python train.py --d_model=160 --head_dim=32 --init="normal" --lr_head=0.0077 --grad_clip=0.5
MLP neurons of a small language model. Each row is named by its layer, matrix (up: input weights) and neuron, and shows model dimensions 0-159. Each number is 128 + 24 x the weight over its row's rms, rounded and kept within 0 to 255. Numbers have three digits each.
After each neuron's rows, "fires in" lists the words (lower case) most often at its 100 highest values on Wikipedia text that the model never trained on.

L6.up206:118190142122163142137149080142136143114166136136128140158122146161196145157121121135129112134139155117120113113122111128118150106150097122090112133143132089119096062132094113129128141141082146140163119110120138121147084136136104142138174138145165122086126099112134128094055101129150128162162145117129133134117159052137118097167120171132145114165110139112136121111119148121131107083102148143094169088126154100127133145091107131132153101152132101137108113121151150156133134143131145
fires in: "july", "june", "november", "may", "december"

L6.up265:116103142147100134118112096106147147121095154123109145155087169162134166143118154120134143162119110124182101135095112169113121154128109143086116105118145119090116092110188110104150123165107104105141118172145149122164154150134116138111143138146103110139127107089114117123143106088149136161140113157135151101071160078139106118103135080130147083170146099132133144112112117125127150110107177108164119116118135118166146151125144110132139178160103121092139122124118126104172134112153173
fires in: "for", "to", "in", "up", "a", "as"

L4.up427:134145125100088136135151126134137138135120114133146162125125156133122123131151182155101113134112113142140123150110142134133145163159075122094109130116117112069126100093042157110170129155158125115124130169111142159109108123131106154155122133150093143122151133093098162141129085122176130165082144154130120080123136099154119138158122130148110141161100138089130113101132093145099111084156108154194119129106121114160162117137159148143175116129109139116154123122093147133111145123166136
fires in: "on"

L4.up429:112178126131138127125173128111086159127118108137147138119105155125126138105085118144114129167088137109092143098142114122121120080162124122118116110107098132120085103117125117125170159157127114109165112122093123138156116139114153170158161131132115148165153139085127134115108155117146119177057147145174122102137149100165068085119107110138117138102136131110181145140123113114101112084112178101103139147148113151139102144130140169140119138172138121121145106175135126144121101158155112
fires in: "july", "april", "june", "february", "2018", "november"

L3.up304:152129140087114134125128109063119144130147130109136109129140152124142127121073093130145159110098095130098125123135145117098167136151128129131144125150166082123120148143141106111124132174092157119092177161095104115109149189140095135137131133117145109153173131115120184118120141105139135148105168172160124086103137090140119134147140121161148094172108085106134126148128147107132148123126135115116151116120157113184179160156147121137109145110131108124125106164137115140106171176085114
fires in: "has", "have", "language"

L4.up292:141132169103107147124112140121116145140130163142108100148122154154153085146141164096072094133109138104140167143114093115117123153150127146155136112165094123116095120119107151147088112148064137151094144129120122109095123156121110156131141145144164097133121128141187182107087130118142131163145129133127088095122168094098138096120151130124086090149165127137110146137050129113107134128126078124108122120115132138167174120155123141173162137140114113121121122124118089135126154151119145
fires in: "in", "of", "at", "professor"

L3.up73:121131149097117169132155088127146147126053166167108111139103133128139155165139125139174135102109156103115097159137105110110153100111113112099115091123136131093152124146078147098180096144131159103107111168118165135154155174137161113154126126145147094108129136119138155122147140098128092172101162132136104077158134101108090071116095133124108104151130141122148136147095104140107115161163155094131101113151138140126119106125123150138137127105104109103111108121138091113148140114157140
fires in: "on", "to", "with", "against"

L4.up70:127156134121110165097170117084153162126121117113150133140134158131108140153100108136118090126116159171138157131145120146079145111176107110110117110094132140101117145113104139103159132102146117148122164112084125119155108152132145149112150136124079119120129143093133141120142151080186118135119127121130094108174141108142139134123116157145130113198131173103115057145089125117142100134191138122119138083163107146137148135093094148157159131111162155095121124107150103122110134140145107
fires in: "on", "march", "april", "february", "january", "in"

L4.up283:074179126111124143111125119157113180127133150155095126168137172133138098102144137136136093148107174133121137109102137130103135128153095101101125080132094109105122115116072155150137099148144138114173131140120180117113110130141129129122151113154170146109132099075079158120112104093144106161146139126114093135135162080125138107133144165109097118168114162114143112131132111096125080111117108178150103114115154155151156147153122156135136128124120130144110136087120104138100145158165157
fires in: "on", "at", "of", "september"

L6.up163:126156101098140159065145123150167132125110150146131111101178140100125105149113109120086154104131136142116154121105137094094126138101169111105094133126086146108113111118126161118127123133160164109130140138126103111150135118097142143131152148141126153115123144128130192129153172138108099156119143149100132127152140101063085120170128141160098106171096141079133142162115136128154151085096149181117147104143118168161123125122106168135136149105117120102150147148154113091106133145163153
fires in: "between", "include", "like", "with", "since", "among"

L3.up220:141137150089166139140142137116142128144117139157103164126148120071140105113133102144105138116140146145096116119112153124114202148129132110127127168129114078163124124138104120110161130153124147120139159185078156143137111131115099129087149154132132106117143127116115130115131131106059121121131183139162159159174144105119109099138108127150101133134114124100181092136152110081149144110120141147101138129122144077149144169119136171121155081127125139104142136140112124109074138184127137
fires in: "has", "have", "had"

L4.up163:090151157146119114127155146114106140121126089126158117140084147163143135121082122140163091117126138125149142152121142100103118100151112127104119114072127105147075107108132144119123143146116123143126159134084137132147134164125145179156137142092104114145121072138159154095109126147137105155129161144165129145142148085161064092118139144131068106124131166116146090138154104166106108111142166134123123134175139126130130115148140134140090122147101112114098103155193152138093113136093129
fires in: "march", "january", "june", "april", "november", "december"

L3.up343:090142146124142124144158115140094138140094117127135094196128141114133117158094128141125107126095166145114144139163116122094126118166141084112129124078091147072092103123107116124150161138142122123164132100074138104147102131108171151114141129133133142109127138109167152092115167128137111144148145159139121152153146099132140077122099115119101138123175152109143085102131139120096105152125151141126119125166105165134144129072131170123129152115113108137136104132148130126110060172134179
fires in: "april", "june", "march", "may", "july", "august"

L3.up554:138108159111107137132138149103167167124092140152081090179130132118112096137154135117110114090093144158136109176102158154109097167155103146114148112111138098085155097120132149124105145129118142105107131140112119153124120160138121125134139126161143085137140112116169156133183086134145151149127099100102121094148143084151138128133139127173133094122140124147121121112125127123127078188125067062126134127092139117155121145158128122143147154116102127110143111126153066115120146146109150
fires in: "of", "at", "for", "win", "yugoslav"

L3.up33:150083167123095116149138114163103144116074102139096126157112165130154127150077109121169138113092112118121126169133097139102134106124122086117098141101125112122150111129115053160156136128121129158123103169158136124166136123137115127178127141161151115160138096109129164127152119090144122159118145141177166083108152137176086095067116123115157109111126125115146103135152138146131098120149144125137166100146115093154113092157124139137128118129107118095134118149130133090151106116141127
fires in: "to", "on", "for", "his", "a"